MLP neurons of a small language model. Each row is named by its layer, matrix (up: input weights; down: output weights) and neuron, and shows model dimensions 16-79. Each number is 200 + 30 x the weight over its row's rms, rounded and kept within 0 to 999.
After each neuron's rows is what it responds to, as a language model described it from the Wikipedia text at the highest values.

L9.up190,218,269,195,172,203,194,169,158,202,211,185,176,236,204,210,141,217,191,157,175,251,240,238,260,203,199,213,154,178,179,242,181,238,183,175,207,146,197,210,241,275,181,261,172,218,238,173,228,211,201,234,167,246,195,221,207,172,214,205,155,188,230,186,188
L9.down190,216,185,186,186,180,218,194,176,138,191,235,207,143,162,221,231,175,169,180,167,180,189,147,251,211,142,167,173,175,213,211,218,184,218,257,224,148,218,248,166,155,195,198,165,223,192,174,250,224,171,214,189,223,159,186,187,196,233,136,226,187,191,237,217
Word-piece fragments inside multi-token proper names, mostly surnames and given names of many languages, e.g. Cantacu-z-ino, Kochi-y-ama, Pi-card, often in tables.

L6.up983,170,267,193,171,194,166,158,192,199,204,205,152,159,230,198,186,267,198,218,197,200,224,220,242,120,210,175,213,189,258,263,129,168,161,191,275,167,160,236,205,218,175,213,205,227,172,184,183,190,197,213,204,183,144,206,213,191,177,203,186,184,222,210,181
L6.down983,165,248,204,206,159,172,207,149,179,192,240,194,166,167,155,145,243,190,203,132,215,192,164,184,166,202,200,216,195,166,214,190,230,178,214,282,199,160,189,246,212,205,228,182,204,161,178,160,227,230,234,189,172,150,238,194,201,215,160,249,205,207,216,203
Final piece of a person's full name (surname ending like -s, -z, -kin, -ino) or the table separator right after it, e.g. Grazulis, Nimitz, Culkin.

L2.up193,243,260,245,234,234,216,189,134,163,243,160,157,201,142,243,164,212,160,177,212,167,200,173,246,203,179,212,210,199,182,137,233,150,225,206,209,178,151,226,233,194,191,180,190,198,197,214,190,225,200,257,224,211,195,213,144,194,210,177,225,180,187,231,248
L2.down193,201,200,182,207,235,228,199,190,168,198,124,206,223,191,236,173,241,214,187,213,173,192,147,206,233,169,200,196,167,205,233,235,182,235,222,175,206,246,176,214,226,110,191,206,212,231,217,186,193,190,234,189,136,190,237,182,176,192,145,167,198,172,254,219
Fires on the 0 right after 2 in years like 2006, 2018, 2011, and on mid-word ch pieces such as duchy, Ichi, Leichhardt.

L6.up1367,212,178,223,213,223,194,263,207,166,212,265,164,219,205,223,184,244,218,159,238,245,203,185,157,248,165,207,192,212,195,193,183,187,236,235,146,149,238,176,166,226,179,226,169,213,173,175,191,161,228,182,206,185,278,174,208,193,225,171,184,196,233,213,238
L6.down1367,246,175,211,245,174,210,133,207,242,162,183,187,184,231,174,162,264,204,203,180,207,216,159,239,158,226,231,196,174,195,184,218,217,204,183,190,227,223,200,192,108,186,249,212,223,177,202,222,213,229,194,157,200,198,185,196,209,255,199,186,233,193,199,167
Word-internal pieces and format tokens whose continuation is nearly fixed, such as the slash in Density …/km², pre-cu-rsors, and table pipes.

L9.up1018,153,135,223,208,230,214,164,227,202,244,184,222,180,236,234,174,172,139,198,196,210,189,226,207,202,157,190,225,229,173,224,198,256,182,215,214,194,224,176,162,178,175,181,253,214,223,194,250,187,217,203,211,225,180,168,180,167,179,228,243,202,165,208,151
L9.down1018,204,206,205,233,186,220,219,194,252,172,184,175,170,231,271,200,217,185,139,207,277,214,225,173,215,211,180,222,224,250,183,188,171,179,146,209,222,193,196,270,196,205,212,133,144,173,125,196,121,200,174,170,170,160,253,265,177,249,257,191,166,199,206,209
Highly predictable tokens in stock Wikipedia phrasing: closing === of headings like Climate, degree fields (science, law), Cambridge, months after In, units such as lb.